Weights of a small GPT-style language model, trained from scratch on English Wikipedia: rotary positions, a variant of Muon for these matrices.
MLP neurons of a small language model. Each row is named by its layer, matrix (gate and up: input weights; down: output weights) and neuron, and shows model dimensions 405-500. Each number is 128 + 32 x the weight over its row's rms, rounded and kept within 0 to 255. Numbers have three digits each. A neuron's up and down rows have the sign that makes its largest values positive.
A block is one neuron, or neurons of one layer that tend to fire together. Before each block is what it responds to, as a language model described it from the Wikipedia text at the highest values.

Description: Commas after a noun phrase in a running list, usually just before the final item, as in "mine fires, and", "evidentiary rulings, or".
L7.gate312:158120164094101119138147141060129084070120168138157120142120199148116154125130136137132132183116151079130138081108126097136112089095114089119111133090102115163098167139131126162167058176137063127152136147191153146100141065147114124151155185152115143108137140089117184138117171110118156058
L7.up312:138149116162078099129154100171106218108176113171174106124142128189111124134143130126132154145173118173159111147151119138118140126125157096092216139175101110120150109170078112154117128076119114181090174123143147146075170155104110153122168154096077163109069136112154149138076149156171144132
L7.down312:175141138123196109119146141103154110132125140121142150178096175074122159127160140091096123106081111155147139101136112161089119184130134136173101158131153112084088197115190151140151094115113130083174141145180122121085031146159122108120137166102142139079142116068111085148107099135135116085
L7.gate633:142106169083121110139171085098094170132172129114181134130119118131146134128138123084100099114122131073105119126107118136113179101131154164083108113126129115090137102170109163184136181176093121091069116202152148157132061129128147177073167163132095087164100104088133135156144128152102076095
L7.up633:109111127142078121140091149102120131117113133133188132157124157105128142168137130085149146104135165117133150092070114167123143118136196148133106184076141125114122044127142165131179088142122099085137123120127113109214124159106164180083169101159131126070128108127133050138043138148159149145
L7.down633:141196132108089098108125066143145120103124160122129160156136135116104114085106157086050157084122109160138125172125112115144138089157186162128090176163128116112138156140140175151201134167165114050164167120149077136111111082104093051094117172134101146086152085120136104128071125117108123127
L7.gate1011:121159126113090115112173127100167158120150151123174139079088164147098090114119158129129122097155136146127095087102053130090132139139145171129086173129099067161101143181162101145113099132158108089154111148117125131125095158148108106199117173162108124125117098061119172137117151096097124109
L7.up1011:096104133120065138082152109241120189114167131159123153076157181110116139170132166155125123148129132114119098102172124140151169176141116143121082151129109115127102106116140183176147139107085084140110144099122113157121157180182121148080139204080099151104107157100124103143150104082102103096
L7.down1011:121142117145161129156081128089147084111128150142095158123113195105083144191081172039097139127124156118093157162121106168121123119089186130094155084153126096205089098046117117137155139175093132080141160091136146114111050109136105147155143077152098122100117141102134085175148137074165140155
L7.gate1964:129140153099138094132214120121128147112161122124106115137173169134180178122139147149190149231084143117169040163112057176101190128132081176139111157128090098172132140099134178147127078143162181089103164118161118124141139105126097117077131118118087111129101150111107141123092154131100075115
L7.up1964:132128143104107140095096117132169184141183127126144070136139143111125139123115109124141152150170120135099163171117126103115166097109065113098157152126047117169134113169147183128108110110032067113146120169163142068127168095109108117145122147125152201159061156152128081152118180105122137141
L7.down1964:151080134144165115110160127132081121115149163136095159178147147106160181120153143138130103149125194172137071115166075158151090130117080166158156108074120110163143111159146118147061091143168163101152136068114160102176127107130105125136192125020076102091159052120113109128108142107178123086

Description: Connectors linking two parallel items: and, or, but, than, and hyphens or dashes inside compounds or codes (older and better, Sino-Indian, 2-by-2).
L2.gate1039:112136154127111143171132082135126080089132102124142145161107111158113112117121125184125091138082086181161148092110157103156158094116075130099147125148131128104132098129198147155137142126140125039145073133134095141077133152117122129170142220117181146093120067127110095066089175149143107111
L2.up1039:137130093118118131172116108125180126104166170099141193108149140178129130177112187138087117132095138157110167104148132092142144148153150133188077193113147079093115136127136124155127144130143170092135123168098145122114079152097117154127124068198145100082138139133087133129114074120103078181
L2.down1039:173117137120124126112148179128078161111132076084136068192113109134100095060088088148168157139146125127136134074110063118102160098164115138126178090108129147171168081108198161096178151135150031174128117158111113123127174131158157134083048156077095190154126135114145083145167199148141157075
L2.gate1358:142145108155110149119046112168204082091127124146117071114144118149097113161113133103115095144123095182103100101118110082140182160122152134124137108105092040158143181109049137107136129128120145110128125115169147181143179129058121108077162163087123076108139126151110155159131136183137091157
L2.up1358:073120039092119146122141168114166104176174074107206144125178147162162145116153129173119169130049153134150150155146117106186075142190114088114165141105219123145132136125148086137136146149112109091171120151065144120059118134077142161121159098151103142138156122153113190093073115080140185116
L2.down1358:180165135140157084138126134063160165164099160138125166148083112100151111116104092185142127148120137117126150134153110141131118126137168158083133145120130156134151090150083101143131163140097141087095140127134144115089063093174112162134121116138139134106163142159086094130186131116176181183
L2.gate1423:088133118146188081131132162102169132094098078067121128110132097111136052136106143116133067142105059136093067120079148153130108153164069125149099142198108122195134160141124102087108133084065128101159067049140121170178139138070158063113151141188142139155103113174118128124149114154174128124
L2.up1423:172120126117156129083195141176141080116109142100073072149117163149111118101089149094111074131114150184105113147085149150122143117166128167126136102193124164109111122092158077111085074063122170122181110121131104119117090089067159173190174150130160144106134067129085130110116108124169120072
L2.down1423:160146121097090128055155127140121117124116171125104121164089187152108114111143151146160174120116174173157190138163089161138128105147174145112190115105061142076108114111143125153137103132171102104109213162130122066103085128135110209106101112087116144073153102081122145139132115123076143123
L2.gate1687:111106136197124098066177181217170096123152170113209106136098117130080136155152125116159124122172127198173138166121114162072189145146119094066164158107105109131105121185125122179122180100095142110152143138073125108164153130072084146100102089163099153127099153138146175152160184131136138123
L2.up1687:188157078100175152159130163164181125209120133095086154159135080133131121107104130132091090098107126125158144127167155099149114122126094199106146130152141118153171115094106111084150113141172142093148126187158168117063153065124049135163130154141103185069166085181113148072128089096130176095
L2.down1687:113173072136182096156151143079095115167114187138139119096076111062174179153091152082159135111185170159121093165146120154061115136111162136114118163161201162141102165171150112121135211102122175095101180093090175156116114136141158152157102121158117133114158121129113158096120132084132129134

Description: Pipe or semicolon separators after numbers in sports standings and stats tables, especially right after a goals-against or points cell; weaker on scattered prose tokens.
L7.gate19:149052110110160163137127121136072176162098131128117116104110063142116114119180182094174135106158045107144117185121119095164097112116119145094161116167059177142120144083143150192123153109147163083099147133140091158126136066170150098097108155114078157128124124121161175103137142103171133098
L7.up19:124147107133170105141163152110168134152127170118080134116155174132146182132129125062184116120143159161136185076132090106156079159167096094181159128089068145119129114162076157160164109112131117165156109158162109114134083193122139134142194119119153011125111097140165075125112113111096084112
L7.down19:147139165131117100131149058048122149098124145155114094140120090104171093114135174144158110097167074120179112147179059130107094158098101139118165123120142154059086143099108130147120163103141101143119099153118077179175028120135127122061119171139122095153148091058104085134095180172204089131
L7.gate309:155107141130097112135110123062096108139122099163133064132157114117098128117143154065117219053112138118155092089105150116104120113104157168151158151161110144093112148205151085161179105126120132076182145137121118117081149164139077162127159187132159121130079107193107139149100184144125137125
L7.up309:110099121123100097082124087104216190163158168073141123106085111090160098129117160148131125116114158192142112113119111148124094136162161102090112131108095128162119137172063149092087130145122109101130133176126127157087146142144102126076198074086161174075124168133069136127082099125176127134
L7.down309:148090109088150099115143103162100146174126124118161166093153134131082105153074161121085152150095105106132178112109128134129162154111143183152157149165117104060174156140163146186169140039107117162189160126136127136136100139122078101152066146180150102151099115190126159112099144102089157114
L7.gate369:132080129085097088144067100181114156089174058128082133101094096206113146098133156134069134129148094176089106073117154137109173098141159109183118208155118142131111123102128123172144129077130056117120141165153116148102132149039065153157125135178186172174092147173145157143140243118142082105
L7.up369:092111140095081062135152133095148128142111133141153183140125117134123146147136208166092126107118172134088141152108168113123127069099161110088092099139134116109099133106185116109098137086127141113121060111138078109209177104151099094124147084206133087101130142139059125210098148183122154123
L7.down369:077145150144132129187182110103153145101084167161167159113091062099077154130160106115125127107089151129114165118158121112146125137099138091101107149139137090118166106097163148107144159193154127096192199111080090192121187177232105124090204084132136133111114127144126093182133122144154116147
L7.gate447:112115143111131083135157161084141106146071120098166140122105101096134088175133154183191152096132152113179144129057155085113086124182111132102106147095110109135097123114161100189187169151111074037124163159081134121072149119159119158133154156152122130142135141137106147075189082178113106128
L7.up447:137152136103136124155199126170183099129140136092129130137144097121102159119114118127101109088146076183116136169134137116143096128156146104102125117173170124075168136154142139114158119146169138148091088063166143136172080181161159129102148097216117205125140137119174119137185113068164182144
L7.down447:170100165115155103136169100146085088099142117094064129114114076136141151138178147147191157139122121142128126122163154117122132094114126125185114095105152120138188104049171096161157160142171140127103068071072187134098102143095135122130081111084135129107148158134133049153135151102135194153

Description: Nouns completing sports-statistics phrases in football biographies and tables, such as appearances, goal, UEFA, left-back, runs; also table pipes, "such as", "worked", "population".
L2.gate996:117118145134059073128136173158132128109088112159122164123090174126126112147162125106125056118151106098108137072127124128128077146089062072092161185138113156112141166105169209114088083116113165170162140101161120140150137113073131162120085154140119121109129149140117181066130107226128141080
L2.up996:117122133157141159124156101061116135080181163167074113151080088103130062125070153103216124111150128107094039162096155127144077097170143180157074130073140117090142132108166108117171160182142147171106114176141152115154115156066164116103106164121125154113151043078132082072121158136154130188
L2.down996:090139165194135156152153111094156123134165138144115104194096080135112057125124135115166172096085130166082068133092129145157122088164176186134034118085111104129104137104138128149153145190143126140092060199114119125159117134130116124187100149086156159135141093057066114131158146137134147201
L2.gate1051:115062082116133143122118119172164084126149083084157142137060123098137095145127151172111109159111090123133098074191094091126144146120117114099094141129094070150149119140175119160124146210141140133104117107129195102141164138068129133168077133208104158140187067085087144115131153100129137112
L2.up1051:152088125114122110172174115214044093113115159149108064125079089117136090142184134132105168095166135123126097106141131116128134144147150128062163135115124105111080105145139122116103093056134172101184119110124119129114143114164091165135132154109077066141135118178185100118137093175128130100
L2.down1051:116093132111134107148122092152153070199148086113098104104146110099129116159160165175090175141111166123095075078151131138159147166225120107107104117149084134081118140145162158082146092128129173191149121102097082150104135178133130114125100186184115113143156100071104127091141089112162125036
L2.gate2038:091145155179110148172092132121097194157098111092167142142006079091130133123124124148123079134149130119095160142129112137144105164112102125171068128160108201206163116208117075131116122133136112082103169101093112135156149157139177143096168146113125135100141100197122152157195063136148109122
L2.up2038:067133137137127117143140123078122146130078116094122159177082147125118123085099132120149088137189085156076131106139097103120112148103120180145125096151146163182170172127141095149110161057133161107156130098125150139101175133124155145109105149128144156126190078170141069125108090130106129114
L2.down2038:125079080111141114110124114137155094113169140152114084100121143181118137109120126107111163120089149115158127120141124101131159076119123137127125087113177075061107159092162137144101125116121124133128118153093132106086119155128118078091081142144179136119111145087083092146125139125152181119
L2.gate2039:070131091125112182133110166147110118106108058177199198082054140128114113113092062106027110065128096102109190156144143160188192143090125112144152141096149148124179140128061126115072095148075131126062115096066170126132184163103137109169141194101121124128132112163130106111166071137137142146
L2.up2039:045143131168072140097168168156142145094089137168106111119096175114129129129116103147104133096184137105143129104109140101136211106111175094173138090172137135125162153149086149117096158118083084097124182084118138177173123178170131087079167122138125160151155094112119087147135100184140031109
L2.down2039:098118180135169167124131176059185095201181069149157122074072102117144185133078136118144113140091104133117160171156192156132095106110095099096112109141108127111137148117032099102087145152148084101103090137096137129135145131119146135201119197106100126120109144138075113122196133099099209112

Description: Two-digit pieces closing a number in infobox and list data (ISBNs, dates, reference numbers, coordinates, scores, goal minutes), plus weaker hits on that/which after a noun.
L3.gate391:092115162138175162216110143126136160091149084122179191127118169152150120094110145092120132115118158118171110127139095099135111167096122159107115186176126108105121093131139128113163143135108163070144138116148128122116121120131170140139149131166129127128096140043077148146167182124097123148
L3.up391:069134131070185148126122117123121160115133172108061090123146135109148149138124106141211157175159087127103179109096092175148083083048134173180112148119158089118148130064081138126094174123122068159092057159119136097179117144134098114115110174125117144150129156116045205133191099212113072165
L3.down391:119093146130132118172069220153127115154093063170152160134082188130098119109115165111159160113130115122088075116143161133124128103160175138118114108104111117099168136108113118143113103111106139135152144063128119172079069112169176177124194075140140172143115128109143111151051189129059109153

Description: Pipe or semicolon separators right after a number in the middle of sports-statistics table rows, e.g. "36;" or "| 50 |" in league and player tables; weaker on first-name word pieces like "Ove".
L3.gate939:072142189129099126205107138126144180079128088165148097077110072127160142121162169108144167131142142081140151136168094138129150155116061155137106087171143097228120112193078164125110124135157125151200122132164154139185099167101081098142095128084101102154122157152095181119153108158101109149
L3.up939:078160114172168187104206159092099119092152065107154107104060129136158142089135102169112133191192178090160098145086117045104111105101117165145113111075176169114127131157108094132088126079128157192120155130111103079145143161177104141157140197099129102102162180142137136125125141128095111154
L3.down939:088128129135205181094176171085140170094124105098135158146150068151136138167082093106105141133130124138152081139034095091084110085155175128147108155154149137134145084142135113094048128079113112114131167154119201075122203135143095163184111129090085155112141124116097077153125081178114128192

Description: Commas, semicolons and closing-parenthesis commas that end a long clause or list item before more follows, e.g. ; however / ), awarded / , while.
L3.gate1330:185122152163130096136158119197154154124162095136114150099185083143133081142126150117129128140146121157146193047080082131107212155110060124160140153121094134165150151088099142174133126173137175083128082112189114114179148096147112094093180135116085152102172155070107146162147123197179147067
L3.up1330:202162163085097079150129125172173118101125161173101165067141165093130085141078107104139114094093114126084146090098125148139156090188048137147130174125042108124108129164079153097144103153110148107120160112097157123166185102193117081127101139101120141063144164171145152123147121179177148138
L3.down1330:119090089172062087135180146128143104062149180169157126127116171108157132089145121129104077117126141137143123095172137105125141094111188106124137118107080155164121136129111160206150122149131108162104141109094184106125081155167122160073187178092144124088116123104132165080126091109089138111

Description: The word that after reporting or realizing verbs (explains that, wrote that, stated that), plus commas and closing-quote punctuation ending phrases.
L2.gate611:121082131171168138167086117106074100148092057124067128130114096125130155145112079103147132125100144116089080155179117128091092160088145124100119136103113160142107185164064158133143128143131168081211117192150137118071128108129140134150076128154054155193152144156129170143103109074101067159
L2.up611:151127128167090126130112121140122117162123099156100192103165126087132090123126178149150095113113148133124120119062157113125156136132121149124130147116174126154109118092158141125058139146157118099169096151096130149162149074132095143126139077134131148126138182112088086101213109199087195172
L2.down611:093098168161106139167161140048103110127176132153096121158134073161145192133163157114141174145139167106127108119128180135205109128064131126091103135131065139100136120126145050131091102168167128112097175090126180093127125148108141130147145129098122094151129136102163135111165136223124145141
L2.gate1233:138188106194144124072122083171125091096175131104157102061124153171139137087081094176158088089104103166161119191132141139204177117128117154124194105125097151106093113151114152098154094132120067121081120134181165099138136084118147061152103204147069167155122119134103140148183125121104150124
L2.up1233:159120120140133111151068112128116168150138110164075111119103144080151177123143084130119076096158095229037131101071104119137141126166146163206081117118139148161153142112166103160160112098217138160120076113130118142153107120089157133126202077087149119167119121133114136089086109134140166129
L2.down1233:117151124118106148094128100109082113087148138113108123103094153165141150140139151100174131075203076205100092133117174105214155191158091155114140092108148091110091103124133126119157154122188120174106123150161121167178073101119112102143166175140126183143103109164121166162112099125129173144
L2.gate1709:126110166107177096157094173123176104143125068133155144107144088163189135108158148194151130135148072187117080141163099135124121151093093121119088159176134098140184143128149132138080127099120106136099129111087160183121144142126200072122189075136101108102221124159126125131104134118197154117
L2.up1709:125131101135053176147140121117084157163149146074083102121113083112172141140158142075177126087148154170094110085124103131112071077143142222134142176158116185134084168094109127089121129137119124173092067164122168129071118093143078108159135113114092105154133132115137147178145103083157103077
L2.down1709:144149116120132153125117136143162127183102113125124100102112113145179154132135154153140144119183088157080082156146133118124076147129143119107166163142139147148155166064176110115060108092113138126118123158087152172090144139129139033094237094179156118139175117164140131155154148142143112074
L2.gate2044:100103102163159086127150110101120108148133137136123147138162134148103098127090122102164186160135150155060144111137099097166095170151104139092147115128073079144142153112101105149095112116078098147115120094147197189157123138103171078065178057079115119147138119157120200148120186164100094174
L2.up2044:110126090152129140187142080189086154106123147174132143091210160123111134107114108112155116131201122142072144106128109096153178151141117110124145091193133116106147120161116180174145175159116149130101088169123159114191134096127124026137127122129087171131139129174107141135108140076174145153
L2.down2044:078111110099116095136173097081166097160153157153125149118158199105103076087176121124131097155162134096093100102107123129124222158124158079131113071143150098129144130115130156151141088121148119171199044125175156166134158131088071123116139169119189122164119135141102124082116162112122097162

Description: Auxiliary or main verbs such as have, has, had, be directly after a subject noun phrase or modal, e.g., boxcars have become, may be, had healed.
L2.gate720:091086144060140127137149121097167119098102144088151134104086191199072158130168124128087115127157153154109123169133105122113133142134189138114107144089084103128119081141139091100150123086160087143092159133099089170123079072091211119150170197144130104169133117171143185130160168138158144098
L2.up720:169135153170183084102174106137096184116138140129131133148129111041155119140104103134104162133115068053147123073182163126063140113092097158154155161143137101136092138146156097148073137141144128154150168139135111127116146157140147148099096121154137140122107104114165119108053163099139075192
L2.down720:119141158097188132123121134102173159108128177145143094108117128101140203141085148131086097111168175059116154086134111132076105128074137136107153195122126145131064150154141111100077138120114086116084132136124154159074126204149137141094149117142169100105128157106120160138135161056101077112
L2.gate1268:129159133139161127098090116105150124088156074110049114136168144096132174150092092083096078141151138179123125136148127147111157139156182157107125101166113142127143114108104137144187149147109095064129087113143110136095146158094081188183117129122133045142157136182133094126125155122173121132
L2.up1268:115094172094155119118135078179087194147122152148169082133111124106081171152089115099113115101118159126135145147118072088192111095186154123161084162128162188148152125115083054057075158090127173106098139177133158133124149089102166133151092104166142100065145132124148127166166067145103108106
L2.down1268:176100107135177135115146112139113140062137213151189114136078124147070129084158151114109162060105126114135179165144054158193126124164164131125122141130157141097141109118111086103151205144120119130103157085129149145188123096134115117100126151199158128130154172170166134093181116060154074140
L2.gate1409:095176091145176138160075149121107197170105076123208186099101109151146135115157128130142087151105093102087113105087105098127162093182189136172180121104090120113144182055147050147139124110116154067106106185172108171097125116126103105111107138103165172143141117142183149100150114101171120131
L2.up1409:106097071068135138130211140135103053102090098115125127139133084037169116111119107139120070137113163110117136107072167156137104138101176126135128159145082150131129049134090183129126142129089091163141135047144131145118162129143147146198089119133185124068137143222108151156156218206106159137
L2.down1409:067131074117161148132131135116103161114115062123199187105114084123184106133123156095144066142064133128098144088057124136158136131114169138124161116168088120130122133095154150165140144135091168126094082115160076160059163060101111106176133141111148151089150152157157123090115151172162135108
L2.gate1953:080095145100113109141160180163134149100100133114118127108108146132073128152072139135123132086168130097103109175057118147161103034097156130131079174164171130096083098096123143121131081131085141152072091139185122130089153111139159113045106145142130097129074122172122206163088081180164157169
L2.up1953:111107136157146176131127118152151143142165177114180094095160094164125059123129143146143157098156168133147180082150091142120189132141120105160152200073190134135124144150081079133127150144086114077104144164144158116188106159051125139170153051186089143152206165180149154150127177121128114105
L2.down1953:077144087154140110103099107093062112150139095146150133202106112084127149081146132140111068098180142118118167131118110081131161110132109098102158084114095115114111099143093194137129118100131107129159174138048077129139155121145092119140132074078118124057124179092093092089190087113081134128

Description: Digit chunks and separators (pipes, hyphens, °N) right after long numbers in IDs, ISBNs, coordinates and table cells, e.g. PubChem CID, NRHP numbers, vote totals.
L7.gate151:093098105122111118131072114111130118104158152104093152103143169086085100154121125142110115150189135067126152095152111179169189129151098164161119129132129106126057056158080100101114153151119092113127126148136136134164061129140133190128139155116106142096067185090144177098094089119070143130
L7.up151:105136179149104145135113149104083157097146118138131132106086159131138136117128127109154151175160068089147128179167122122111152197095189120162074119137171158098134119096152133150129120107123089099146140145158127147125137171167124117095160098071174177128140078152125113095113194119121103129
L7.down151:168085155123100097121081137140061158141111140109134209153093118093152043179111069142115133103124133177143081100126123162127125108125123144175123102094067082091099105083093113124157164117130108147060174087138126110146129150179091116177151160090128150176111158119128109121094084161174092098
L7.gate425:135157043071186169126141128068123155171124092103048145022066144116118141090104106131125109148076060138120130145115173091221144097127153183076124121135129118083109105126083145206113161144130110134106108160115176106184095081124123112128166107153097164151112133158096078154156158124111116129
L7.up425:126043125175140162156055135136115107114133174127095085118167089117204134172097151094163169140132194107112160147123121158159108138126156114141171135121125099111184102143094143173065116118099112127128108085091135107144172107068145132120105118074163104100043144122159129139125135075174114071
L7.down425:154101189095128155134063049074116113061118151114167129115121153121105159133130098150164123096049104147160063146144217140165113069079108165189107124132156138127119123108138106122120172130130124156131146131149114136117182093144097114093099104157077116157129176139103160102130055110112140131
L7.gate485:123173138108091130099042151136146157172115133115084160121118216110077161096121157128126152144131112169160073100148141109101161074112137155162094110106108172114130141063168111118191106095122183138139070189108148110196165149126144143161158129105145096099078139136098118144113116140121108110
L7.up485:105140101179152096140135127114068146111124125182079152067083180139117148116120133099137098139127137090069150097117181127106139150122128116094154131097126186136124168068133111106152101159138196092108153088130180123121115087133133148101157131069159132105155130101115105144170084161086173137
L7.down485:138150148158158087108163110089117048114095129116132093175139097119160132122133125134173095096086201178095154121124204082147116156144183143093182101182114157158176136112121131138112128182159107197115117137128106110155140133160174100098160123195105106127149152134114119049098115079108201068
L7.gate1314:076102111112135131121125111122153153113118179149144133097086130120139165143155182102141128091138106118127127165133064097143194115129133141126103157116055161143132170098124076115109191096147102163119102121192164110082145187081091138115106122120138131161056124145145190047131119115115144126
L7.up1314:188140109153137163091125133119109169095156127083174172178090110118058120146100087112094132100141127147111130090168147198126165086123165134112146108163061180126124147177119105120124126142134158147140151067125183145091124154111137103117146143107179113145073141126147139072093139124130073066
L7.down1314:126092137176086178138141122127072120128134124118086098145159128135136140122125136149100131137074122128111116123106160122171066179146091101131154106105171138155114135109134115178124077125125120123109134174140064151119118107090106150177150150136157155185154125166118117155105124113099120179